{
  "n_layer": 14,
  "n_head": 2,
  "vocab_size": 2048,
  "activation": "gelu",
  "positions": "rope",
  "weight_decay": 0.027,
  "grad_clip": 0.5,
  "warmup_steps": 200,
  "seq_len": 768,
  "dataset": "wikipedia_en"
}
MLP neurons of a small language model. Each row is named by its layer, matrix (up: input weights) and neuron, and shows model dimensions 32-159. Each number is 128 + 24 x the weight over its row's rms, rounded and kept within 0 to 255. Numbers have three digits each.
After each neuron's rows, "fires after" lists the tokens most often just before its 100 highest values on Wikipedia text that the model never trained on. A number after a token or word is its count.

L4.up773:153125115113116155185114133103117166161113060145093160126114083124120155110130136104148135129065125098115123133179151140118129138130148176170122157166132121133133129122149115141093147114102149086100141143118157131090133092143109127138100163172129125141176112094160114131158095118161133134124074114089142112111126107145159101107095133116142114095092104158110166165107146145090088105137
fires after: " " 20, " T" 9, " Ma" 9, " ma" 8, "s" 8, "M" 6

L4.up937:184107109082129098154156131166164130100110092177122136150162099136135116128102105152130134135144133149121132118113071096136102140116150092122136133164121123160153135095143144129138118129089183159138091105139118125077106145143159143107111132107105105129133128113107121107120169132137157123141142158106158121131097129142171128110126119133147126089153083130126117152137126095114118084138
fires after: "." 84, "\"" 9

L4.up648:152102125086115155145112124136119112133121122131081116109129132141136101108157171151084146140088149128099113081108133149057119186147127148127109107140103100109105126154114069142100146112149105162138129100140142121091109130124122109135164097118125112192117104137133176125113155163131108161136136129121197114129128095115128157105147134125168149151146138143157142151120094135133125167125
fires after: " E" 14, "ri" 10, "ru" 9, " S" 8, "e" 7, " Ca" 5

L4.up1007:126106103148146104159117129103125100128115111119145112143127090106112143131093166087144135100101142141151082122136138132149135096085169147112115053143097093088122091090084143144197104146103108113130150137146116119106126111106118141114167143155101165154141073145116149148092136119117153148124139122079113121117108152179127150179137166141182158117135129097139160090097111103164157141127
fires after: "-" 17, "ner" 8, " E" 7, "in" 6, " Mo" 6, " P" 6

L4.up419:136094130140102169125112139128114087181155112155143152117154164110119202106119113170069136123133121135134125141144147106152143184131088110146138140102058118183112155091090118179113116139137092112114116123104116082128125141141107126121157168097105159128087110074147092089098129145131168160121166129121105132139126087122143125135134127141097117145123114135119096150082093141132121147116
fires after: "," 41, " The" 13, " the" 10, " Ch" 10, " Di" 4

L9.up970:149163122060079093150165140138142124117118116100094130138123100156108158112138087123109115131111169147117122112137120117144107138130131112081120144124091120132157092143146164163127123113124128104066152137157118092121156136114100137159122107114110182162164154118168127135149130123134157122143110119172152139128137129124126132103122158109145138150112156130099113111143129125122094093091
fires after: "." 76, ")." 5

L10.up912:188128103090120071152126125165124124160169101132119119153124138109137129072107091152117089156071135106126141170123165138107097148095155136120114121116137116117125149125147170144136121160116095152076136148087136147125145147093093126132139103110110114113106105128167132162171149140111158129145118145157160109140118163187118102136120157116144118106087119140128137113146145166127131128117
fires after: " |" 52, "." 12

L4.up789:141143123145147135117116138117145122127137105127116135124160173156117146126147144148129081100117133123196093114145124107099159115111096114115104095149060102128122142084109141141123150121152151111123128165136133162126149103104095183159121143102140128113160175123107157174134134130145130132115110134109153102136155123105130116166105155126112108133094136149139103129095126164138147187125
fires after: " P" 26, "-" 25, "(" 8, "op" 6, " " 6

L3.up147:158151138117141146143110127140120116113101118089146128174145120084131150109160080098133140111108134143108088108114093114108137163120166133107136143114110137124111183114132052132097144071158146113122109068141152134146152187129175093128126140159131165149154124139164147156113103164134144109167135122118093135119120138106140177119140154122129094123136108130119112129138096074138162137142
fires after: " " 38, " re" 19, "s" 4, " fa" 4, "de" 4

L3.up996:130133143128156086156099121106102128094116110100141127156091074112157162123157130165087101116127107119133098139171112105117114156138176172141147116105148135125161120121136106101140117165126121121134132075128124149091133109103141112107130121129071110119121107100107114147096115122147156100143109143158148132146155099121089158113122127114102141094087114148142134148129122154121146127125
fires after: "s" 28, " Fa" 12, "us" 10, "S" 5, "ea" 5, " O" 5

L5.up832:146150163137125106114089115107117138135130104128122096141136092126096109102150096175111114118131170151136119113141083100119165153145095129107124143145116135178219071095134161161156146121142118173179111160113132142113119141135143132102152101107145140121127099117180106153079071122184122168128140113125133100112100135152113127127101176151117114100152129140163137133130157114129124114138
fires after: " " 46, "s" 6, " pro" 5

L3.up143:123119120115123156141149143147103127153154053113120147130116108085159130108111107142123110105141146117131131133186126122106134121127137176135122148128081111127136145141169105120136172100129091084105115125128110185104149118103178113130132148164109133122106108104096139098111109067155137130145126135186142139116121116135139098103133133108087081147113123155104120167162140160091091139122
fires after: " S" 42, "s" 18, "S" 12, " O" 8, " Sa" 7, " Na" 5

L4.up949:143114112071100142115128142114157139136144087161094163145105123158172121114194128203125129128104124174124119141111139118144153124112137123143105120092068136119146118124134139125181128111094163107133114122116092129127145149118139151168158104130105135115168094104105137134080159100160132125113102171113104117087113120092145175091171128131118102093153125122141107093152130112130096121119
fires after: "." 94

L3.up766:135105133134143141156126143150114122164141081088183140138108089137111127127150140137159156088097110122134163112138090105132135156141114169138156129135139134108152089132191136151125123124148155095109117102133127132089095155121122127123143159125150074155132126112115088097105140121176133128137098128119139146140105107143124129140156118142125124109121101107173138105127135152113144147095
fires after: " Ma" 11, " (" 11, " pro" 11, " " 11, "N" 10, " so" 8

L8.up904:078114094107136111137128175145143155152158143137140117160098110157147119126156126148112162138147111093110163114142104142152142133123109100105122146150129113147176157123131115139179114120157125120082153127132151106147158134211136131130166131129129120145151143101162081166129133159173126145124111121080163117137153160140125099144038188138131114163114124124164113085146104130139122129095
fires after: " |" 48, "al" 6, " Me" 6, " (" 5, "me" 4

L4.up289:111117107058162091137146087124151143135120125186089068105125165113192136124134133108122159132141159117153139158145156196160136141129127171129144143093132111134109111115114123107113113185138159155091150138124133156136106097173161134081125139171131160117080093138147170098167110140143137142128116120097124115130198124150143090094118118098157138148104106114144110131140140130104140128118
fires after: "us" 17, "mu" 14, " C" 14, "s" 9, " Ru" 6, " do" 6

L9.up758:106111081096080085193152182157170110128115117125117092145144159128097155144143135146101126177103151110112112138138118147170181106066141152105092131118108122116149126114138120138113125126128155108140149124146130153150143148130106093129104114130128127143148101145154137138130127122143143144151181124130124102138129152122186088135129133120126112163100095118139160101128079108147151155127
fires after: " |" 32, " " 15, " App" 8, " (" 4, " at" 4, "app" 4

L8.up550:123142131156119134121088142177136128079129158146139156132149108096116103146098109167116163066133125173116153082138158169126122162108114109095103122096087143132190149109118087132135149126136106133111149135132140105102163141099175095156139150142127166154105093106129104141138152126134152081160130140142123103137101186121158130187099080170124077108110145125132115126119139093139173141106
fires after: "." 20, "\n" 20, "co" 9, "w" 6, "s" 5, " |" 4

L4.up722:165109086141142130134116167165130122125113101128130141155143145164112126116136147115143100094109143128109123085130115114120115133117124129132097101125098117140131165163137094146158108187117094155120111123158149146154119144143106166112113126124140151120176119103097166146106106123151176143138127145109133132136120196125181137119135096103109149115126085107110152125162120124095135117109
fires after: " de" 14, " re" 13, " U" 11, " ca" 7, " Di" 6, "s" 6

L5.up610:144104100137138108110111116159151151085141118104134121163128135116107096173118183118151134122139092128148129166114144144174124110105125143114115179094123126104087130151123147120123145146147124123110104138150146163130119094171184097133119121107107119121141130131136096129126143132117106124141095073110101146160151160112129102123106094184115139134100079130163114136139125090066125158093
fires after: "." 36, " |" 7, " per" 5, ";" 5, " re" 4, "w" 4

L5.up191:123126114128132084132125164112122104112132063128085096155160077105144121180126101130180149105069148145108121155129134118089161135140136133108147141115175125138151132114078159155137106176130122103131132150101133120115153060130132114118134130115113143124099126114165116139163127111108122105139117067117092145157118122132129121183153102137150137135097151119097154163090154131145145119139
fires after: " mo" 13, " Mo" 10, " Te" 9, " la" 7, " Art" 7, " P" 7

L3.up876:108134110109149164106146143143133131193185103111123144137145137133135124127150144104112083141104096138129133142147115117131144121153072128131106113165154149097135143141160174118118117142114162133152068131108139181111088070129117100110170140118108134127170113139109114124123129153137133115116152083126107119115116106142147117119120112084127159089125103154129148155133140097144130156131
fires after: "ro" 17, " do" 13, " Ho" 12, "cho" 9, "-" 7, "tro" 5

L3.up502:164107123175092143127130147177105104120158085142132146076133121124212126115079141132096115139127126166138098112121150128154153151114156150120143140142059142134121073148143145118171104129161149124080158157128100187133129136152120154109128100143114132142136123100146150146176144131098118148107119131068130136120128116137155102160075108121120153125144163119168103132142114121129147104161
fires after: "s" 21, " ex" 9, " re" 8, "op" 7, " S" 6, " G" 5

L10.up23:147129152151151109139154141150101099122154126131114149084124137131097145143144057089127154083139089169159130138144137084119085158178122163115153088127141123161140095113151158100135136125118150117118150103136121113147146148135103122145123143117172124147103139173115156145163143154117151176092124108091113130175188147142165134066125186095122100147154126142157163151111112064162137120111
fires after: " in" 19, " University" 17, "ur" 5, "er" 5, " Mi" 4, " the" 4

L7.up461:124123108123122141123105123129161125126123150108172147093140131150129122089116116107087134149133111096141114118119141147148143176148101122144098124146138163129112156065119111113112150125159142101089134043111149130147133125115117107101135132153094144104124139097142124097149105124104142152113103143151104124143123093109180120137131132111093170156152139154117148135165150176086099148124
fires after: "fe" 14, "au" 11, "-" 9, "---|---|---|---|" 8, "oc" 8, "op" 6

L3.up225:114098150033124112146124113125131134123101102115186139134119111126131104118171178186098084126076138118084120123132152134129126116172129130125149131129125128113134116109149120127151130125116137058175132128112145143110119132118098104115166109135137100144110116142072112142145118140156108121119135122153122156127132105138098146164165133151165141123113086112113149151112116121143133118114
fires after: " " 21, " such" 18, "|" 10, " gr" 6, " F" 5, " so" 4

L4.up683:100108127146113114104102098158109115138072097162139123134119145069134128138092102105117140159120115136117107131123146191108095115176139131145128138136120115101147107152135159149176145116136158066115136165161095153127141126158111102145118090112086140111133103127120140162152146135123150117067099096123105113141126111142124099154163189152122114101107145161128089130168130183140156105123
fires after: " ex" 27, " Ma" 22, " re" 10, " Re" 5, " P" 5

L5.up240:095168145087139129138117120177108112104099085114141110101114100129106122115129118131094086081143143052120136143094104087138142131134113085153142107093114121143133109079136134104197105091119161124151108106134178168152134149139127158150171083120132103121152100118130141125054118134138139143111109143106144123099104126095126211117172128094122060126119068095110110127150123121100102127104
fires after: "." 60, "s" 7

L5.up492:161142134160129142128066100126104137137147129128139112136116184125154133145153173120105146138108100109092161071174131141118084172155115106133162112150106148119126137128123125134122114117102153105098141176135118113091156126134149098120129150107147124126115134098160142134111119149101158107150115121141179152105201172109162122188132151156131159110129150119136114097077119082151122125086
fires after: " de" 21, " W" 7, " Qu" 7, "qui" 6, " lo" 6, " V" 6

L4.up946:117110122141123138071140145126100136093114138147142109133090131097114122085092131106113118150126115120162149125129144152059113159145134106128110123137103100130152128142129176155142151123096070139107135126144144108107150131126131111142141119139187119122110133115108139119158152148135181077127127154115136077202130146104143097097090201136190165104138116126102146102160156108151132124135
fires after: " one" 23, " M" 18, " " 13, " W" 6, "M" 4

L4.up615:134141135116112093142099090103144123107119137124113121172138124121132110140148156121144132134135143142139121154156139157137155148095122152108092111114123081079109107161126122154140107128115128140094090142133138148149139142106145106105127083147134118112181134131115147106137136156119124121138132121133130130146165134146197111187110122147126142153128085101120122157108165112122177114126
fires after: " K" 28, "en" 8, "ri" 7, "J" 7, "un" 5, "c" 5

L4.up286:137148139077109118160115107139144143133110142083103082104086169139091134162149157151111080111146126113087095097106128110144161131122149140129118093116120109107103151080156125144129127155112157087153087114141143125159110062125135128119197123099125110162152118199116107174096116159129106140140144124141152101143156126088146084122144098101104134125125092129163164116127050134085170115133
fires after: "va" 16, "li" 13, " Po" 11, "ri" 9, " Ca" 5

L4.up34:121120146143121123140120125082093116126105107190121150100115132111077157152162131139163086156171126134164086148129151088046120109121131152136088151065099096114119097153128116119119139139137113151146131189116135114142125120106110182133153170168103081113122117113162171126116109094107131119113162150123191108149141141147191089171122132162112150129116094142109101096106099122127142167141
fires after: "s" 29, "y" 13, "im" 11, "li" 9, " st" 6

L4.up631:104169133142119109141138152116154149143100078164092123135127124094137159130131138131131097119103117135148105122110143143122104113120141103135146122124059157143128131079179080109149129115152128133102173126106137091123168108127144132146137158095100154134120166140110116118167150105138159123080168106090142115109109112100149100171079101127127159078134146151176093105162104121118160163173
fires after: "s" 29, " c" 11, " Re" 5, "pen" 4, "op" 4, " pro" 4

L3.up694:107097116165140130127136109115119096127078149109103141094129115117113101105143103116141130106056126165104124112203100140105120151133155121135137104152104137137073134114168078109131153171156055153090121130116123139089122157131103110164161138134143136151134138067139146148122133145102148161127109145115114141157138138147141174164147076146087156101118117149155123115162118102145135138104
fires after: "'" 33, " re" 10, " |" 9, " de" 7, " Re" 4, " con" 4

L3.up186:149150135162129137101119095112132140119095130120119173127133041151119146103140133151118156143125162107141095157181122150114099122113135143175112119113103138124171127110075098116127154158131168120138181144110134149170138137118120113093087151103136116128112119088146139144134068094128125081132112123096095146122182177124122111090111153119152122095151118111097149130184137164154180107160
fires after: "ent" 12, " 19" 12, "qua" 8, " (19" 7, "it" 7, " score" 6

L7.up245:135130098064141117141111143154109112120088069142059159090129127161121099142140095145134163106133147093128095132092096114165142111119148102076146079149071116112156127107149148110167115100112131173151140082154098106107140117129136109135171135152093138127165149127081114118109133119135162098118154136156129137128103138147159125115159094090186146096102122129153152093136146147122117127130
fires after: "." 57, ")" 7, "s" 6

L8.up460:145119141105115134094102108136133087137103136150105135131118143138112165133116122083106158093124131108128140151087117131135117130083119165153148162129132129093118137138084162124146142127123138111133125133151135103130136152169188111139120150111127120123091135142105104146145121108061115139153075104120131131130125143130099121158056109120089104116146091099118134177123124137116100102138
fires after: " |" 30, "wi" 17, "al" 9, "." 7

L3.up435:178146107142136166130127135122128124154136129132118135120165145161118094162146119189123139135125159124089091134118140125127115102116100185149097122127161145097131091153129117135092104166139178132125111147105120162113145119107118143123092068124142083107200171133114124114131108123145139155113096166153129120140137156129134062111140166113117072144111098153119130136114110124151131123130
fires after: " " 59, " p" 22, " P" 5, "p" 4

L4.up335:104155144125100135087120126141136172133119043139148118142068085128146111118147084141126122100149141134120175134102113106146141111108149140123139121118131162148126132143129141128189082112149192135127110133123087150127139124115163175141139124132146102093121127146140112067130139128143085153132122103107108152104122137124144144096142149087171131123128112149138101130159120103145090135128
fires after: "." 63, "s" 11, "\"" 4

L3.up347:129093140123132130132118147137140108135106123157153131128120132132110110084088090161128106089074112189107131123119086165108122175140092134110134158124070109121089118129138134158138134109119111087126142129150138142111156131173114111135108130122159168126119161141093142162103103131124128170126142120106098139125115129167161142090137118144098057122154131149106120120128164101106132149117
fires after: " I" 30, " K" 18, " Ch" 8, "K" 6, " " 6

L10.up215:108137092087124140161129125082113116134137132189090145152108102101085129112109121109103101136149183123124071118147095137107139112143181107067077120073130096122124137095150176119153141114099109141070156134148092142076111138153116147144136128100114145131161150099162152137147126148129165125170152153145142157129120094122090145135154170162105088126136130127128123118117139104147131126150
fires after: " |" 52, "---|---|---|---|" 15, " —" 5, " " 4

L3.up353:108156108138157136152132080158123094124132113160165133148121122111110150090131116151045113093119098140167098135104127125140146141150130117143134134114145082163076126122124119158126148122103132091092098135075151089096134096118098151112139100163111092143113089119097096124125150149089157138135135100151119089126167128109127142134085113114137160105133152089129147120065121152114101145112
fires after: " the" 17, " The" 14, "er" 14, "C" 6, " A" 6, " was" 5

L4.up184:102141126103153118126146129148124098134129085115154119152141119119089110115072112136118138127144116139113104117149076110154126134090145150110136154159103124127112145102141114116131102132121095121126128126134080141131102104134131220148156124077135108117140144139119173094109155137129095140128132136109160169140112129131190099105133136114171132129110125103156121129145125086109117111144
fires after: "." 93, "\"" 5

L3.up594:146117104103149159106133142112094110169095093147155126103199144094127155131128140137152140116133146139116126135127125120160124094142135107076139170132098114110141132145142087152109133127092103164144174146118140107113105095145184126103134100191139090151094184147160113140129142113129136105152102070128112116069198106113132155099167091107146106120119133127131132149168097093123074143131
fires after: " An" 11, " him" 9, " A" 8, " be" 8, " a" 8, "par" 7

L3.up719:158157099080130127105145111140131163116120130078131129120094084139165132097153125125137146119133135120113082166152130095181155134139104152114057196152125162114136133119114097128141116158131132109110152133158110138098133126130142179122124130125120106126115092110116151095164178144158101149124114121153103142133128106152178126149093104115112135137120145125115159119114104082111109130165
fires after: "ed" 24, "s" 18, " with" 11, "y" 9, " up" 9, "led" 6

L5.up758:134108117130150127132114110145113141126119140127114113126100101085129149131139092131116095138096120125115141126121164152140065131189111100134148149141160129106093168119124126132118161132075153134123097096120097153112071121106086160126127146134139133141112126156113173139159115099142156123090191107142143094118123173168168158095145120159105147086109114137129153095154133146142084124138
fires after: "s" 42, "y" 11, "S" 10, " S" 8, " group" 5

L8.up268:098163196152143113165094091153111122150123106092125115134130090152119115128102105098110158126144117147127118166147149126122114084114126134103136138143106111138136136112093197116146137132147134123121150111155158135111097153108097130111109162123149140150131103134131177142141099107124125153150123105130139143126129122122169128142158152141135157164104156138125136109134137123148097106151
fires after: "s" 22, " S" 9, " d" 8, " Z" 6, "al" 5

L3.up676:095142125118136109187132124062129162145142135150118108113142127153115181099140136140127128142147156109133082157079132099126164131114133103070074142124134143139097110087114141089178109138169147086103132121121109127117140138125131131076182128110112106128137121101163162152110147150110107141138137157141115118132087116077117095178080104123131092131125128144125149134128151112143090152143
fires after: " |" 86, "---|---|---|---|" 12

L5.up745:093145139096117096138130105095136131154085113078125135154115129090100129131084083100095161126167088129101115139130131141138103126129161144128141162142086095086173118113157126135149135098163139165119097155139141158144120117115139123075146130115139140120111091121136188121130139160117134136108162109102143132113131149148116143166145188101111098125109103156103121158124149053118162101128
fires after: "s" 40, " S" 13, "us" 7, " " 5

L4.up228:104117119129139144136191052129143105154133116145089127154163107126172105126165115148120183102113096116132153168168116150124079115144154143125124147119135120138088123119201153111145071132069120174131104130102134131147111117138128123125109126115086114116113102143104152097117088111096114122125140131135118156101163131157106107146143099111121160121146162096096141127132075138119113147118
fires after: "or" 20, "s" 15, "us" 10, " of" 7, "ic" 7, "as" 6

L4.up534:113128103111101120112116135091125175105132060156116161128120079136134111117155106175134139153133114177174157133113128118154150129104141114139107126121095122158135120104115144138180097091132156111126129141137112147128130139088108131130160115135106113129137139096157121151113182137138100143141135155105103147117122129101117184101167130092116049126125119093138101103151137109151087117144
fires after: "." 99

L4.up724:183125047132181153181118118089175116176158072105078117124161130095166115138147110153147150127132134084121148154120160084145130129146137118156123162081139117130113121121118110143131134128095135111142118141041126114118116152126157100097117104166144098122105150120137099132137115129115126094141107135132098137086174140132113108119116121136119136088120167099094142167125070098121138109105
fires after: " of" 20, " a" 19, "ed" 10, " it" 10, "'" 6, " A" 6

L5.up614:127132126135117115124143138188160117118090136130066130127121085104126089123139164152137146120154108138135118108149145126123129113118174130131129096106130121134141111167121077131145120103113128136115133134149178115086139170113125143131174101180108117141123111149050103135128083123069128136149129116132128134120151129167122150147113100139117120118140128157129100128113156097165174139109
fires after: "s" 21, "con" 21, "ri" 8, "co" 7, "un" 6

L7.up90:171120142131150154144088121115140134121124138164128132064105101146113070129130145099107109138157140125099128128110168152104113102122081105157091147117084110108113124101123165116124134098146094137124097118140155111111107141118137113144104130145134155165108121134145132117085150152084092133121131162101136150132139100152133141138142153170140116120126115157119135130124112127145147132130
fires after: "e" 34, " Me" 6, "ö" 5, "ph" 4, "che" 4, " E" 4

L5.up637:137140148101130098114108105136118197122143154072108157119135055166120117105153120122133109111104148127131140136159114128166166107153141089092086180122112134118129114097108102151138160105103118089134163114136159102137120181142125129151098105133100161175165126123101088125139126133115101109140146156148151102153107168155118114147086138126101173179144090106112150136099104069131113118127
fires after: "ed" 19, "mp" 11, "y" 9, " tr" 8, "w" 5

L8.up647:188122174100144087131165141102126146140136169193112162148155124133141175126154102106134133068140141075136130084093135104154115154094084129152110116124095119079127083130114104116141131124104145168163162107112093119142092143120143087134138103143142127127079085120122125129102135118137106139148095158124128128120130126102090094117088101159158067118124135141098110122127137132130145103146
fires after: " " 42, "." 16, " T" 7, "t" 6, " |" 5

L4.up881:152126092120148169138155101138111146101184100122133086161106133088167158141112144117097138128146137143159116114095149150137126149111130159143079123125118155098146086167117124079141137123110154105144119149132111139117158128138149107129109103089107141130130117103130136121128063157135152162120113095145094143129142094127147146166101084121121120143141099128078137118133137134115160116146
fires after: "s" 26, " re" 15, "t" 10, "N" 7, "it" 5

L3.up68:116152108118127119140127166116113177149146067154127151134161132109172134139133105130086110105137157135119094141154132126112100127138124148137184158115154141129115118118125119112121133114099117140160120150138105121101098123117139137171102187115124150124067142130117174125135129140168113172104170116111130175125093124146150077150118123155120174121132113137145156097129147109123130139150
fires after: "s" 43, " S" 27, " lo" 6, "S" 4, " H" 4

L4.up422:122170114161122113097148097104119114128142112119124126142147134111105095163123153132097111182139099121133149130151109163113094152141167116143151167138161151117122143118135163114124146117123103111121103095153103120091099141149123135151128101144134098133104093103149124116083134089103131118162156137120131152133211156144160072141121160109122140126133164128111145149112127163169126134095
fires after: "s" 25, "or" 8, "as" 7, " sign" 7, "is" 6, "en" 5

L9.up731:171093156165145137123148120130127138141118097118137137155172138160151119124138132149108117164095144127115116126117149082132129145180149138118123110134120107198112099099157097152113142120123182151130087100156134120142117119100127157177129123105108153160116110103178122132108084122108145135118163118109118176100125138127149152126140137117148153165137155137094071119120124152081144156132
fires after: "," 40, " Di" 8, " di" 7, " de" 5

L4.up875:121117079097137094082118122130147181139157080144087132132093042133140131122146117177150139122142132129147145132124136126154124149124135108147136110101115149164151130153140140125176105095125149132121127128152117142090134123160141154173131108144111118133128118127148106106090167108138106128149135145123095129097151142085164140112173136136085104120110129113122103076138132131112101106146
fires after: "." 83, ")" 5

L3.up666:091102150136128157154103154123163123137101098135142119138105098170144128107113104156145163141111105086136150150090100181115152127129106175116126158122128146112099143098118096106119139133105117094129200093120137141118067117164101127082150124120092143089142139121128100113095094146138090126140167154126122149159132185125159131107097126128141091114114075135135141157113141106115105153116
fires after: " I" 27, " " 10, " di" 10, " d" 7, "n" 7, "kin" 6

L3.up542:142159137135078138122116167139122156146169100159140092107147132098169105100136124132127106125143153152167137097124068129108112142108101125120126077139113113141111129080144122162122178157128131154129087099128126152168141132176118120151125150139100086110148115147125128162129123114126143139129140175154105095089113125077145151144148144105139137148072109143132140187100169171112134109140
fires after: " " 20, " sub" 17, " G" 15, "-" 14, "." 5

L3.up172:093140130135140147095134140116100151149090154124131112184107058100143096145129040127151096141145123149154135123139115142128140113141129142127126147103116135112160165124128171128093158138123108103159149138120106171171123117117147141154122072054107148140115105143114157131115117106132127143164138113119124145105108126118197171134123105143086156145103100093128088092145147155132157153096
fires after: "s" 30, "ent" 12, "act" 8, "at" 4

L5.up616:115146089142139144121156105112133115152105143096139136134140126072153100102148145146082120129139094127106167152115126137121125096111108149131166139115167097131151115099111093121133152105161152119153136130116102140100142081145145127074069119174124117129145135154142116137142141161070164146079141154106099145102109122132184109130130130138143117106128151138109120139152116097114093118123
fires after: " be" 20, " a" 14, " re" 7, " As" 5, "u" 5, " A" 5

L10.up751:152145114098139150122102092139108137115077094099122146107101105079118116108131155154113130148126154154130086144142126147124111172128167119132115100128097120164153124104135126125148073133110153151157109117166147108164132128126137181130119163140113088151161135107120116117137098096076164128066134151132146154132142113123146147148102127190142134142133102122152162142146135128143133104117
fires after: " 19" 25, "|" 20, " (19" 9, " |" 6, "-" 6, "ci" 4

L5.up516:142131137117144149165122103107182121101080114118073082108124160121112137112134121147098110120074146136129128114125116145097109155128112152135088136139139141137150127179130111124128111149116130138101097107132142110145105149121079125084137169143128134112133139103119126103125130141136159172147145138124130154101147118113091101125151109140195114144168120140132142102122111098090138120099
fires after: "e" 30, " E" 10, "ve" 6, " Se" 6, "t" 4

L4.up557:150116119151158114107147113118099137114152127150142134142138096102090142155104132108131108084171112164111143138109161115061135114134080137111115123120148147109174102130152128126095159133099148148118078127135157142090144130128123110141141095123094108083135118104112169190140141114143157100149122138093181129128097092134111119146152134114144129134112117156114099120127146102129133135122
fires after: " S" 22, "s" 17, " O" 11, "S" 7, " bo" 6, " st" 5

L4.up79:144150165136155147088138115155132139094117149113126122113120162126167169098136073153129118140079122119133118100155152111094115132103114131138119108133109101113110151115099150111158098116155159141117137131143092103140119132111137115111138141118113076139136129128114166145108123141133160086145136116171132151102105151141163177117093141169114145117116147096099110080220118127096177128133
fires after: "ga" 18, "ge" 13, " Game" 7, "°" 6, "al" 6

L4.up106:128129103126162117127101120116162183139124125124143130149145116113157084109139145137063128121107108086119158165174117132156143163102139135158128161094123154119173131113102154164084142112125077048133096096073151115129168164151148111085141161139122133131122084120116110146193141103096136131148111128152092122130115131116113160115094101118082171114088117151094098117113114087152097140113
fires after: " G" 24, " a" 16, " A" 14, "′" 9

L8.up948:108149129108148110124131160133114139110151118124116112112171144131071101139153130120129142134131142149148073183129129137145130137120153085132112146103142143130109134082074133083107109135112122122092158113103125133106150133137118165161136148101129095145153119114188171129149136128132137118138161187162107119176107115164150122155154112137108108158157076114100116103126130126120142133120
fires after: " |" 74, "---|---|---|---|" 8, " wh" 4, "-" 4

L4.up594:139135102131122097179131128165167129138130124125092140109101107076148114142104146157121141117139151136086118165155093143092126112107149115136134130138148079114102144129142150128116131133100088109169154109142143136131104102116129102082140106100135082132162114155139154163121124141165122148120161069195130107105100191128102172126153115110165151147141129149144147121132148140106173154083
fires after: " ex" 24, " so" 10, " V" 10, " Con" 8, " Ex" 5, "In" 5

L3.up210:147108143133122082093098108122126086133110157116140147111130152099146120080129165140142125126135138129147111146102155136128084123110113167166090117135131134132090103108107127070144111144133118113124112137131120170138117099121109105119151161063123121134109103126142100097132147179123114165180113130107101124133136180082138084093117146123184183127113138088136180142153089132149154082115
fires after: "or" 21, "f" 12, "mark" 11, "ban" 6, "b" 5, "mer" 4

L3.up345:126174106119111136132139133156133115206143109135147140122107131094135131117126150101135138116112144092097132153108140122098151124132123134132189078145089134112141141148137093133109116141151096086112171167092120118095142126157132149134123166132153111138148041102112111164143114128133134120116149119160099153142098107114108105099125124091136101116151104159112118117138076133101121139118
fires after: " con" 29, " " 14, " S" 12, " un" 5, "S" 5, "4" 5

L5.up827:125121107082161142115118122088130134107148134128088158117138078126133143080125110091157090165087093129137146189110168129118144126126153114129108121140108116140131101126156135116089123126143108166127121144129119116116145136123100091111139133117162103128118111132104100101128127143125155120057106105134165099112108144141152167121121162123149123113123137141105159116104128142165079126105
fires after: " one" 21, " O" 12, " F" 8, "M" 5, "ve" 5

L4.up634:116100139149142159150069135134092091132181133133162168098133130127136076142132125120131120111149130117148140138148129102112134158092074136132112139153103118124125155114105155114120119128135139163134149138145088165099118118097099111139106149133112122121160120095113134101148133105081151126126153098120130111143117146148152126167095160127125102144151152117122069112103133138120131132158
fires after: " W" 22, " Mi" 17, " K" 12, "s" 7, " mi" 7, " S" 5

L5.up113:122123110130089122125125157120140150136109086092117140145119066130138120155192088170135107086126122102124150105118120131148138097122159102146115130099095129136146100129159130152172101101094144105122124115130111109105152128127141146185129136132115126137139108159127123128112144088145092146123128129121110111101131149108170161081177162114112107111128136114129135105145156139121082137137
fires after: "." 56, "s" 11, ")" 4

L5.up848:129081093129124114100111120097138175137115089104121151118117147085125125121127053156102144080141103167109114144070146140156143151152143112144144109171164172109206116155148124108103172124131110138146093145136121144171171081121177120143124104121168129108140068129148094137102120143158138151110120135099122150112100111116110133125107096125126139100133142132086107118145105109166161089152
fires after: " " 40, " For" 11, "-" 11, " for" 6, "s" 4, "L" 4

L10.up322:103087148131118078118148134103150120137136086131095133135146119088133123150130151118124090120154097133106135090120097123153133151162122144179080140131167160132144146160125116102083123110117109121126117151095094142180140106129141085131122134107104132137112139129152111117116136095131128157141162138060097146152145161162146130134139173185116133138093126149147100140092095073110151094124
fires after: " " 44, " and" 5, " re" 5, "n" 4, "-" 4